From a checkpoint of a small transformer trained on Wikipedia: 1057M tokens.
MLP neurons of a small language model. Each row is named by its layer, matrix (down: output weights) and neuron, and shows model dimensions 592-719. Each number is 500 + 50 x the weight over its row's rms, rounded and kept within 0 to 999. Numbers have three digits each.
A block is one neuron, or neurons of one layer that tend to fire together. After each block is what it responds to, as a language model described it from the Wikipedia text at the highest values.

L2.down2900:507481521478500443515405462422439423538534544507558447501488514488517482447505413531618488530574464429506460586361525436473483514530610412394458536441565430423492541485474594545345544519516528541525555556501495526447538489502559554469532407530549492468438391607514568521455497507528482478504451430422473457500510525538427518523571560527482480462461552442596488531545552515568491627388
Plural noun endings

L3.down1:452505469491507551495573558537538511505492510497458503456537520461485439526493483540550557420558579501485564434505599472466483487515463448452382463507502486420444437545529455476529460540432493551438444441402585550533317491469515505357413500442466575548552453491479551531426459459491560482503418465434525573557489495474562478405384482488423574603521551532544447429534454503498525457536
L3.down838:460482506565577423449508444607534577431504436509517534599527509532507548514475478561540548544485569466521455491506444533481410595585508568502510426468436576483446466567458560616568454488528440485453474432450499512490436493480544571510548573448592585521564523517600560451451404539485487500533483494487522582575455479428463518523512430498453490557587546576573443610532504555520572463569
L3.down1513:487433442480553459534528515606487523475586424550496487481536520518495500516446500437534492557504526544547489493481525536440490535530441528514531470494416487537478284558548396525498518583544482497535562491506610519495390508555493584490509458480503561486479613502602625418585452481417489487593564422516512449461473471487435465484530409526477442462476468489473401555431495561527478545578
L3.down2132:564604486454494416422512456517508614525520447437619507553573470584508533511510566544500564553540570521535488491584496576471475403563452553434554473524481573552411332553495462519483490546497428492432440379533593567560325460474530520395511563486494576499546448544467593565432510482510492482428461485438475534517442446486469556517495503540485476559540466562457450614501473596525531497545
Surname start after first name

L2.down1626:497534453553448464563429463479549468578493464521572493478502443508478458524471521517506523490504484514480483530436466542457480489457445502440529490549523515540452448498499455524573532488494499440590492421466552485444384499501457549550533494505501554436516497525519556530541460499506537548545457461519507490592457563454511565531390489452521531580498518498406481480579491353588405478580
Noun-phrase continuation tokens

L3.down1433:473470542520495521548486535502501483488585427558498446553535380486478572573469477628521583425492550508524471476559461467516574544443409511487437549525595544507401520549467441510474500493546494483471516567450524468502450462429496469492559542499507463474492470549577485476424518482438491460593439532540512617500595486458542567420472500543501451486570490550512539503482579544418401510501
L3.down2424:555431504443565461549566554473479499541622466459513604493463512586527444430553531630514437455510472428505518438507481485561522500543540504538536476463587563435540540504526485491525481473504495591496486461459577463507447494522497480476472568519423551428480428484559512482532388545457443571445499463542545582493551582509477504472555472562589474586458636529480436508519521416555505444461
L3.down2485:524549475451453557570450534436538517414510490493490464506521600588545536527424509560477350534534472526472485528634476461398555566498440555477513476429485494461419408497494444471550563519520552551399478502482557462533597463441463468554552568529520448520395480445540549490516478614500512529452529454541528512559357421467573438568558488411485536550577504534537400514495470490352474446522
L3.down2837:594489548513488461538456519549571530555483433499443562411515509556525552482492560401490529555430637497577540507440620490479486424534587458483508483522500456455426485539458453388522355553556465553477491486496512473568469529473486513514497383406571525468483376456482485558439512438524513516460444447453556509590504479446478491442486497537516581553484607564587482454455502453541526487528
Mid-name word pieces

L3.down971:535595524513528587494491575547563589495451435492486474490455515578460579459506557492505511482497464527434566539520594517480476556571536557509469537461511547381508518424577467485562507521535456400478593543465568491591500443460503523434475448488461419576526537544502502576536544586533499565523467440423488588493440548469524389507438463504474526463555473489462538424493439487442550476513
L3.down1700:482492536592508543517519514452500499489424506498506509493487554435377521595543441482583500462533424526480503542480409428420522538626594429468491495464557436505519568476551575557555531446449415389480565418484551501553510528539576591454548628520474489408591532417509438510596583489578409460546536537448546559472567533472542456517433500510508351547485493449520435500491404515448418580543
L3.down2721:514531421675543384562536524524514506559428514533536504524555399502501507524541543551560570488500364551523573504512482416489443419581446507548489436464553551486606523529539517486490534477528543468398531463416418503457463498549449472549535556570431443486493570493540528455537491474431494469483564428510568533467558490497525500577439517516448501527586450487532513377564535502377448519527
L3.down2868:413521407471400514353507490448597552480510476515542520546506436555450465508555540491492608479530475564505456498484487532473528541430542582488588442551492485456477555475555433510564522487502505482497508412506597394450516543509511456515527414499570429450574546462497526573532597531445554557459468484391447464466465561506538482498570518479581571428526472481450468510495464519439567573444
Relative pronouns after nouns

L5.down864:535587525476507572432543566542581559490493463480518567590383553496427523377518507510519475537513445567507512493568509522486480572464483541472483531543514448500524537539417498534510580450525502421539468444451515505538489525480567461517476563514567402519517459509489611465543583441448531514579586472398525523485567514413449477392478503434518556545527440449522430523562390475456616505457
L5.down1358:556509534496454515543493472577479456454433491489462392507451486478433543500479565555446541430478554526590454505557525460492549454511589514407422517511560463546545593496469493468549562438507491449457413482459526483460480503447469507530515545559464443509555608510498499487399529507446485505498521482428461549586528571510507522482402462538621546498522580451426435493532533457402512524530
L5.down2653:420477474567495570515455529500540482410501454394614453476471485516443533516446489494484426473447471496517601491429518582567575503502459584518457488528556483493491660499430474401550542502429467409506519511511474479396430527519511527441486620502405476508508532488548561473599452555490535414565559520506433568483489541467459488486528434497420520575517495498481571523488486498469475502518
L5.down2955:552512583484513537418434571504578504566525438501468495520555550439487488477531542456464443590466489484523425417409521521549463516462369449446436446523552507514428441444452527503480563453511418484479565400496488514560530546397438491389463554515555360459452465417526424581450540549355404429450500527520534512569489499534534568481488511457495509448521448491489618502529506513414544534458
List-item separators

L2.down451:470536496394401547450457495474432502449529482539546568501411521574613545447410497481485545541540578590544492441496604541570483537523433476531519493543561536519473434439410526574543451489506502477540488458465487467523557565466420563359518546430545465442486622541508611508577533484449528554491464464547482425551503520489412531458549457554556452476519437531492487524492544439499449461461
Mid-name word pieces

L5.down556:477520501658486483528444482569602398448465527607499524510528489432549440511544506470450478520501515559534485477575549439510459509478461483483481566483572495447554434426526527427580528455556466566565467500471548497634559549519405546524648446500510469460509450543431487496533521528477445499519474486501446391456552520499482538567476546543487533480538540522518468481544517506480484542546
L5.down1258:442512396536459481582512573524547490533543431437461515378554525422558506467513490543467469532546513521488561585521581457472434543475472487494534564461512539531487488487431550499585470451567464593554495499511589594567514480531545532569504548485510513501497417477437491528465534464555483477544476493508409456565522528431485616457493586543451413427584539527469539526506573597454439538479
L5.down2006:502553499489502486486535536514543586435498437584520496504545556532556493539557481523606496478473448562554472440429500558529540532511486549536507526559488575492543520531494490425495445504522546556505541519403592467506547537560499526568502475424533475488550445355525459539512569495530545510490416446497555474397465568457495485590575519537422600469385506599455434503588510546520482539525
L5.down2500:390483628482508417535454539400562440491408540522514458603677578487452424500458528500509483458502505594529442567467482452478540555518505475515544560463515521459486490458531479538495485509503498649489534525546457513571510452594503436480456479444543522524484465455419486498541438485483468380396470524500573517512495502510493575507444457542388441521471532514475424482536484492495551491630
Noun-phrase head nouns

L5.down167:435556498567489472609492440466494435708508512559554558476541426501577520536461553527566461475547513522531544452495553453523514449495495523500540491529481589538520730414553490579572429461471503504504476448547509478459526450516476530577562501474511425448529520487456472415458528562418543429652482514610561484507476514540574503511482511484477516477500529424555592471517516494507438471373
L5.down231:546485416445463551456454449466503471407474571484517499502419503495433513561528554508511501546464506451487543533529576502523430530452562536484426635485481561545483629544516519418478484460425521514506553540510424389436528558573581536480390554525485463557592573521529546559471521435502442587539491502498571461583523538453491572398511515545431518558563554482495450510589406519469508517482
L5.down983:476503540508497495562496463460448503536571523410459467544488446491435498552420540490514453421512417496520488516541533508448456483502512491507512501484439574561468710389557458539534450578505534451504427440535493450494403538617493454497545537508504483440538590399425460485490486501499523451558497487597554497527513476454509536543503521507503492526479459391498438540526466510527516438449
L5.down1931:610472434546499542491492464472454460554509543406494446468542448446615525516464526481491418528435466625488376425496561617504502413589474479533551530444454413420420592479592559521482419418552581403449408547569509510503484488411415581461480589514479456480555506523463423445468511497456444593504483499493532550563472497582459524464495542592454433495435465430534398391528531506401548594597
Article subject re-mention

L2.down1253:495521444506470422457459503520433497452494563448539533458473500453457497487503459490447567603393585546500499552533430533464541492473513501565583505434542458530516348467494449458416487490462597478560445488516457461456501468488497504483547569539410588522430553473484554481422544515607536576496483481557483493485540490459551509488561482543545505479478474511544412507512449492420483518531
Table separator rows

L3.down899:484452553534507467492415469466477456466431455420520545445466513366531462501470541466481447470518598459579476512432567536471521468582540532563542429584508519466479479565499426591463503483540571457586487469542461629483443473558479499510502460397494436553474574485451568542463505526562490525535533565451563524542517516546457463456443466438608517591609473627411449526512527495533521382623
L3.down1353:568492468500534494494581461572533476409530487480519331477552508501535501556510415557476465551517526492634471554529452431513526570439586563482604454532604516494461193558507537393531525507488594437504486509489515490452479536551560524509442447536450509550555543478441497507548503470439463494560567497481509595520382422554469511540470466520468511503543514503495563535546480538537553500494
L3.down2430:487491476560534554532563522479468477522548486408445503503523428527526434545421611532529525459469552513530529526424620477505481499613542532460542487596516619495483277559505491520521457477560495466574453472504537581452439473567508468528507572501451480490471531456443590541522468483564438522568492514475461605540552468510446498514503521515522582567586586571415468506469497481486590410540
L3.down3017:498481486526439616507585471435428534524535515411499522552445440489438484512542545568509500431497502485540495462498500454528484509478503522481558461507507517413490425550466475585538534458571517345520416514513493537485491504542502540508522566485430533512493452415470488495613452497458502463500493419484441607519474551523381502540416512515463482543655562567519466428490465565459511386535
Sentence-initial subject names

L3.down26:501507547436439433504527532532477481506434599463439542508521448532538479436510537472494392514543454561526438485465528533482574491475560493493527496579537532529482654514537489573465496576519477434420423533517498525434471512497443602582563497520490547499474504537567580517420518495473464445524500518516518506520411435457605548556508510526543519478509439489478567432468532465486465538510
L3.down225:581532603517415525486538478526519536549511457515457527490435471548480544485506469543522413581525453548519447483446519542557554560522540423477561485527536539445436552544529550472535463557558489496533442560462610495438510520492444394505490519460483516496484463500522495470406513497524573488450361470581519542544464435562608470474472427501417456524535422497510556409508529520549455490499
L3.down421:554474610487472521504524506440461559493580521462491472483408483578506484440479501449517475444508529517443548507485540469540507500452398475461486464484457535475502400468513459544519415639514420496529472573466544464494573513443476582501478461457504502503533556587538471618536542457526525487495489490415510511489529456526461463618494528429535435577500455482544432475463536560460486463489
L3.down917:488541574422465501508532468497545410574487496493390519513430581509465537491526472500490411555619444597502490568615563391506485481465523482491447448563495456517544535551484396525586540524516531418525528399538457400598474466559512517471509536535519510519529428480459439484495573527457487537437470472503480524560517471494564477477449499436522420562612429494622536491421524525524485465540
Closing long asides

L2.down1475:502489420520494470545571482440506467522525423554531495550504565464617522580539534499550520476455388526465461524530471491449506510461535455480551547401605531474562443447567437482484541524495546552443541486511538539522491442411534438421467518569478429566390559454481512467484372399568570510492433503540561462503425538514505448404524509537509491489530553523509578498556516555519460536443
Negation words, title markers

L5.down855:473431546496507469570472386515515547502546484465510443495475420506459522588453479490512497513474561479568484415475547492551523458492572372430463541510530530466474555509482370617463472372507535497491515454496498522504526426481483556406525480558474414466582504491501522561545356496577418474543417624536473504461476575429567455502522537496549478490576554527548506401506501508535474515427
L5.down1586:514492540485531529548606557414459537470579555497490408457452512425479472616555472438420444435497482442490387497517450511539512541572482558553441513433505585488498429523478498378545552396512538491538508462398405519540563430562452504509479489506547490528510515441530557440596452539474477415496569508556434490500405550539595527490486536456484363465506593486490432489656500539392594458583
L5.down2596:454489514479464479431494452514539499480407497567457512451489558493574522521501473428443442450346474506515464466502495465537469487444497477480519470418479438503492511416426634564478506565592494447527484584453401438441528435470431447502467572498490443479510541536546565537486506538438482491466525502546521500479481589515606535424565478442402557488441426597535511526542458467539490534527
L5.down2996:481535466513446514373484483556526475514447477491504452453614568383468558554383550479548439555501529540496472543474540527576450526507466539453447514429496526459526487396571536494535512489529564492525453595517431430435528461467466476486510524542511491529580447516492527483571502474468508486504542570466605453462433546490437461432562541518481525434490520568477551459611497524465446477563
Negation word "not"

L3.down20:508425454523556533461489587557456450504597573505599512515477499599522506468505440429563540457478439551430471508373595497547498476597494469565488458545533466514547597520487549496484442532539523514443517512560452442465535596516459513510530446447450532522540549507433491467567542561439401496498465514454474568541587513562453560541443466568442507592600533552508431455491488490502505530613
L3.down217:557466467539437514578441596489433506534511491491608568544560515484537466546474543501558545421531476446452548485558546521523452506591518488535551457441589519415403571496486632595560481477512519516439539577524522412483454531540505506427513523459523552463518549463514445574512490498478461539456539629481402503527479502504434611506450500473577556550495615494490469432587464518528537570528
L3.down1317:455496512550463533526496521547456558513491482541558534521492494565478535472445508543544551457484423552505509460408569486551532472462496483493454445501515518505465530512516614518499479510444528478459451524530523504480479548454575533550494396493516540530604539572523509570680492415531477499527505541469531524515476523575517502537549554597606504535539497489529574451452412491525541478493
L3.down2957:380425478464441546464465467491477474455536488506578510541512426414509498372454486471445458495391426472488592499490589578559474615523553438598531471446465496493524561433593452564444459486511479445466400481455465583510474450425431547499535529417513493524555481611510468419524552516490588525421558599588469529509499524500426472490485416553430508526523500363512530520545443550520510524599
Predicate classifying nouns

L2.down513:460468548505430448532560437488448482513486627495511524440535442516445528487426496598467472501517558552477528458420528453449518499529616465445499535575490499466513544400475484534473422474476483637487599527569476487483510527546466551463504591517491435426478544533496433487466486517541396510565412546543521419514509524474598466480450448459531467413537553487511516445549482501517503558472
Closing parenthesis ends

L5.down791:462413538575481533414462580544467552452462405383443496491545509447487472528640479528386515421500449494537478529383503525469582527635478483483473485512464493535521494520521491528412485462494457465521454526504565563568514522447500495521504520475528501486534475536503516551495401465549541524512533569550516576419565507500466460582398456521525512453509548516413492454481563562591486520557
L5.down1651:451479548505473552468488552488505559468462436475481489481576528518530514533680504444393436521492491518563518502345493499490552556623518458497472483533487518505473462480564553461457438473453468456547471485454477477516602535436537441486484490508500478484544455462481523449532455447554546529375540533550540493462567506562427449554465449431483471470496510511458529498566571461527534535496
L5.down2144:484495395432526424539621470432405472485487419481548524533430486533492506460451443461492551569525468470442549504470398450508600400520458504457534510484530527466479482430444427578574581573549517536466577449525557507502483456554469517499570535560526494554521466474424550528509610414522479426399505476496492458473504510487509461431609478520486361476456467533542529485527606508518503569530
L5.down2898:439526431438542515542507539543537471486534414535522526447502566506587456533551534492462515567439481388545508524519465443491529487473434523480557487539524533487540459505481509458527523444525461613425503484535490477437405433572563566453586377523473470508487470507479423526431577488535451533507466534504521503512533528501522524439575527535549445549390459463506587559469557583555486504491
Before a person's name

L5.down755:425521563447570499591491559433524606515480466468480473398507429479572429470486467501512566480563516433437533485479524499559438493463613504506494455527445568476596397497524584437555445525503643437516461496493483600472566480478624445433476549405446518495520478494577487492457501489541492484479572503459468491543487446459524466586481552564540582460493420512524552505469449557524451525503
L5.down1008:391511471552459496509473503441510483582602413522517529478491496507490553522633510480447467435461491471449477451484494542530496503555463523512521544536561546519497455392568562497474458442516444457544399512494531480472516476525465496532424540470499516449450427545482520457544514557455503501445503608516478536474519511514393565426487498474580518556464502403517549445534522523529504477498
L5.down2159:494491469497431554388550470506548516453403473454476444441560435595459466478485525533474462471458429497474386506373517528474520576565568479398426515601436540446535447511576565406502573575614527521550544544477521584530378465482500510558495491419500506465535448642553530504470528531489474522579521469451507506440514492508616482543438574508511555499512493554485558415558496550561493521460
L5.down2696:503454471524474512522487495519552516528504475488531526474451548453496507471452489530489467558568484545518510473541544457468554474438453554497468528521478460511467711535447525518442567479445499532509601448470460585524488481405554506508432536568455502487466335581465469480498449535560480480498472549543502520574511525534612504557505455547509596546477484559502557584537447505515483494506
Repeated rare-name pieces

L2.down1927:442531448557507502494469529602560450515424493506543538540503535432496574511513489416538484393533486517508456519502444457534438543505581455443431474519493590500521477501505473448562535452471416550556462509436567579533513473519537445681574436470528528529519511518478550494464482571463472430599623553556500504579541621534541458465527500450586505467613429563518568412400464529509498450524
Royal titles and lineage

L5.down820:553509534535493514559553468506540450438496461622516466489441501543457584515511382547484575476492502546483480506563534431532605529547440493528599404544533533439479471510537527455465441500437515634556513576493538563588502449456458478576596548411462558478573475417440521466568491596544562517531488558535448478638521505481422432531438528439560509502501627546510598502491531416511513539465
L5.down1293:508499541446447546503541544442513650398569550509506554509534491559540475532431423535529492460515417476488435460503457596395609501565507564537526444441434505504609432461516467421475521446556426474414449480507458516550437436471513447576467513520557466512544449505501455598557523484464480474485380476435469417420467487495466487500452484528450582656443514469436470464488564528515457477499
L5.down1315:501438468501487499524572529513623547491537527464522540532385561506525451508543538536500544530494421532439468554448434499479576568602520533504574529643453494449464417459464481556397505560457639505480466484506544492612476448509487534526471492495487512589560472506552636455624564489498406467436501473472378514507485525535489539457531522534512483436494543494535553412453531541551539495578
L5.down2528:477539537519535448511476463513487410564468560530455523513508511359502597527547474498550475553543455523476521531402482422537469551504485484533500454560566520461448537509495595515489503472465557473418515455499526468482602480484518502543540562472400406550591527431474493445585581490452509459452524538462493496522572515545533525514549511402468484490462548485508426472515521479441538589566
Surname word-pieces

L5.down552:442564445575470468544505501533421427467526493537447464453556551477471436485508532455530486503457483556481506498545361518548450467534564423415478493453500474598439302537530546570501570504430485501528460508425544468554489553500543569470498493542520563522495555537483530546464434545522498464423467493482570437397479459563457501579423570516528460405498456531560514380516536531499513474550
L5.down729:458506568417516509527469464481521515511445480482612391428556559478453579458439431461587442427553455504532581520442509456439476490621501504485572565526481563502455495445490350643573541514527557557515518523458446559456476506487547513496480482599531509516548442479454460507467614478457548408472414452500545482548535552496416460521555549504346553504565556601510588462446544503570441484477
L5.down994:377496364509580501415448505434541538468519454493534565545495521555463510469494548487527531464551490459483492531499585524526564442608464417413509492576529479473455585538465468505446484550512440403371532474557538469413463508521511474508531463547446469516513463446521452469494494529572533550487459581457444431509507523434534476440481529548407619495487351500513533448386553404538530467476
L5.down1077:532498543531449509507521513530473458510533442448419532469447495486518574537473604458559394552553530583516588552540525558384526487496519535466434543424495481524420590541548550512437511482490396403570414445578449512575494597475478540506462518481454595531494596485468503464466593564492419440534496481411527460512658556485470480585461506545511437591539451489446477504521587548495546451450
Relative pronoun which/that

L2.down279:400509477543596501512441432501502474569608559461395460365498510475540497552475393471572475452509512458554557477486573397440446438503443542524557495466518554390493449478526469587463501485516522562428446527496442486456549521559433508525521491397571486488572447507473487333605454534413432544601485524590385499524555449485462478403504510535521468553541559519512526539481516598445454522565
Proper-name final pieces

L3.down770:504480519543519529406545433544482492498528516494495493526391489530442417462487482482482503594527541622453537532430612590470555490542482505531487519471452475531441390550456559533448448485424518443561455443465596430387583571458535559507499508500467525487525516574488499616542521513521500481454507502345510509600496482529413480474451515482493518427405519483385492527439530432488465470419
L3.down1047:484427516502404514475537485490519514479374554506565532460559592396402585495516449570407451549475592482549520530538522462565441564507586556441475554488429492518506648441556464519496494578583489526543459594548475530538424436522420509487493458549388505450453419538485466470482510546566476438445558564520502506559498563538446567438466574530572465530474406552582498505523461480470514522432
L3.down1437:473547472551509464466632455452542479503471397544437474449513452436510499498464466529514547538343507485591552608570498461490549473477537545470420529557510551404438552440567415471547577422510556466571518516474508569496430468490486470480518518519538526500376489503438438478441553504520568511444531553496478524494494506496538511518544501480563466530519505536505475512485483537555453500485
L3.down2744:485447513540566492477456432537434576474545498603495469434534520401543553518581550501514481507477569514420518392553533459469565519530485558543521519483490555464506531522543441452415466526561541641424506520479462549417380449441433523482496488479378477494494461354464411445477503509493571518447518544564578546548463511546331397501472481529489479384446549472578569435456557445462442537517
Head noun after possessive

L3.down503:483493492476493475458534502404530472442501525457516638538571554436544491434454505617435444504510526581482516478514508409562471487498504559513465505562528488503498740490495509482553474521511472433581441479479459567494473399592530510539477492486507498497559410503441458542542452468552469540468506443540425534524488563535473506457520558495450410490449419471471432466505495540496429507536
L3.down1040:504432545502499490535463481427490543492464553546524544495438581531452540593444526492540535551476464507523477540604523427582449572500462493537528578497458575458529513508457499425522499547552534556476524454570515471471513359530491543447426578420504499529507499513491546498431565465571494424479498535532566525474412450484482451599498504510520484480407447563471491478587543481615538497414
L3.down1508:551414385542469548450493420496466482558452499441503423561510483508541463496511521520501443485551504465468498603529576501532592547449588420453504492493524581516504568574481507477469488501564578453523466521563511470486466391468494506493548464492478549507482572443485502496470512402502463384494539422515483480481482516467529495416493497541496479497464482583495522517524567527405542472475
L3.down2079:554504456532624488595592505459449624522479423547448436549417490542431531430529455436496411435451568436457486528540569468494573510522594518489446477533603574469539547608550530390440523467482521541484521395518526516479504508560426463577624456498508542559429576504523529592570544485533431491541549469523488545476522571491435467516408463494428593494448483342494472507487531538544490548526
Negation after copula

L5.down1109:576495515517541416483506489510457569401502596502430540549503473501454536488460552563573478592457497564557421446550494530407463439434521528440480486500484462446518396389510434496559519499441491531543524482542470462620485502591471465521441543404501488477461540536562479554502498532566496543528525526595501474504533393495573569425561464504600558436479352514494545491493356410465443557530
L5.down1528:502479499483501467500480506569415553551510457437448519476508523396562495486468582581495545580461517462512531441509470527470502545428454558410571482574534474511566499442513374471566524443497476480445611467535441594542496503574502433527451522427484508499444554601547447471505515537503466479409519557502550511486524528563504471442513478550566493542454420425586657436485370478472494595525
L5.down2457:504444471480523530505466541477503500555501498531502530559495477522533498520471601490537544490538543497634498459557450470523524500488500482378454472586579532439543467550540403494541520479515520519469440476476455518534413513499512467648484483446497413452455543554504395457451400483550462542418508569435441477459498521513489532493500532495485447569519402426544613450437457473434444401485
L5.down3038:535488507481495448456493457484477529521508467528445446433501539422551513475461493561422493545474557488452446452543370502539510519393487484506541524517471528510559440512449350460525589450531534516410522454522498577500439479494483430555469488461448471525459505530474494520473482545557470529464478514527446480525446537489532542430457504480576512504539413521584599554448527435450483459494
Before a work's title

L3.down844:485487434486484508558563608522503409496475507476578486493471517488488494481408585498555428514431500542555547523520444386506507401542476493546531506472509550470553547453536455503515478512486503447481537516517502457463462483562441555503437450515449469510437511481449491482522565491475535457456463502496454492482506491546494454449530534459517499521469494538520555484462499507558539564496
L3.down1079:473498487484497486504510497456455511512472512474509504507479530494514503500487472465527499538485571493481497530525519468422532525502400491468420501470470506535532585509503487520434519489508511492493485549482495496507543487485530503517483527510508531518479514529523489517493492473509525512533510525528481451405500508496540492537523459504513511485515480496514661555479478489500523547485
L3.down1401:462492476506500459495483504464458511494460475511519492489509524486519498516491472515476475511506539495504518524511481481452549508504437492495477490467492513504493677498506481503455501504466533483524485532488494496518482475506492488513504519515519543537481497498535513494493492477481499491535519499517465494454434486520529509529507450495505506501504501519517644529489491498462519508474
L3.down2202:472496548556453448487433491481540543513433517476444454433484463435459565575544451434545552537513569480484492527473525469460433524519428547559400486449473518464528542547483539566499516425514519525425428527451521517512541479478506454525451499478547478465507498493537454533415505566498484494500426534545500564531575468504586467525483480494537599552546505528485571465507573498495511490550
Paragraph ends and titles

L3.down964:450468506497494523527497554579541484562581475520518583478570555490502509497457583527522514528467465468559453525504395548491482504510498623457564503523415499597458489572503552511483451528483570587422589498416574516468460502494571467507558457521522440492546434526523516367508577473459450503589543507460511513549431468464482409571530553589504536417528485509502345472540488594511511521491
L3.down1012:455487529517555490404515522536469535488477607443414578539444546452495534487501443527592548487500496600513554497497518374448491529537360453522478469513603420446495419433484596585532484514470503553486403496487401453527472539558454488599580573523462571458536544488505420545579372537537465552541500564530433506473539529510504565466489545556538443524423463512592516512566455541541558537532
L3.down1029:479411578484527495517526419504480464461485516495552499469452523493510505478559538523553497550544434491573497452483426576465485563518508569477452437522509469556470406609558521545443459586497515497496543486419470565422532457418528541578578401472506524497546420521479531435427418456450458446513488521460467607514394505482429427560603527556448494423509467503486456480569398568500582571400
L3.down2263:550483562562459529486516486548565529405427514470514587528501558490502509547482401431474514561438555495539554539523561450502448435420578528603540473517548396424476541475426559486451449486461535421540532497488468528497523538463431547476490543383571437483521519549569475546544444375475460494477490552467428415509491500519513577479450443497445546577494491478423487492444501603578603561560
Visual shape and color descriptors

L5.down596:496526407574530529472454541531504475558460465569520477437438486526499618476526476510414493444470349474420548542586533515491512546455516393564463533367587514519523482478421532460508567506525535465506489481441561477597568494513468480527510493521471480570513567591495607511524475536513443544523513616445433539529550473516574565578530518481571496469542510504525453507435397475486547569517
L5.down1155:529574484498573524433464537498618533440483514467632419473411459642470559507464502507551550472430485449412562482480612513525540560573461460513491496521569506426488507579564558469450484496518431542521605453473492466570468461369410527518506571442333463516610533415519577529433568450574481521507458511517471566541517446559541514566516442507464506571514514551517524548481409469502473494589
L5.down2355:478529527493478437462536409484458447548499433436522490521430404500535538548573541508564449475476470513448492517466592471421520482546502482479519472556478526433441594514557463519478441512456556579480558477603494572502552497548463559518573464588522475530458531524540513577473516488517457558496490525493435540547562507470396392509440405471542560555386554456446471508567477558493533514602
L5.down3021:441473487479543415472454496495549506546525521520509475544501454520597523594584509487509524440480488449518483479484546415487498534548493547374446446422472469506556583504393538513495427478520463451529505440519410430479480454614535574376570497487466423433434594495505519524464523525411555486373462494478470527532446528552469489542550427423450486505486507475494505465440403516490544587476
Category noun in definitions

L2.down1420:411414519521528506534436515589491506512535508414456486475490517478491505518614395508484484503562523526516465496538539524466494553542450523494520494525490410436495415512474447518589496519491494540460476579507504489533473492476556506536470528438528523479551456403504483415463506455447529523498478454440432505560518371586470462432467506513533425475547537513487583520569546528571416510506
Surname word-piece endings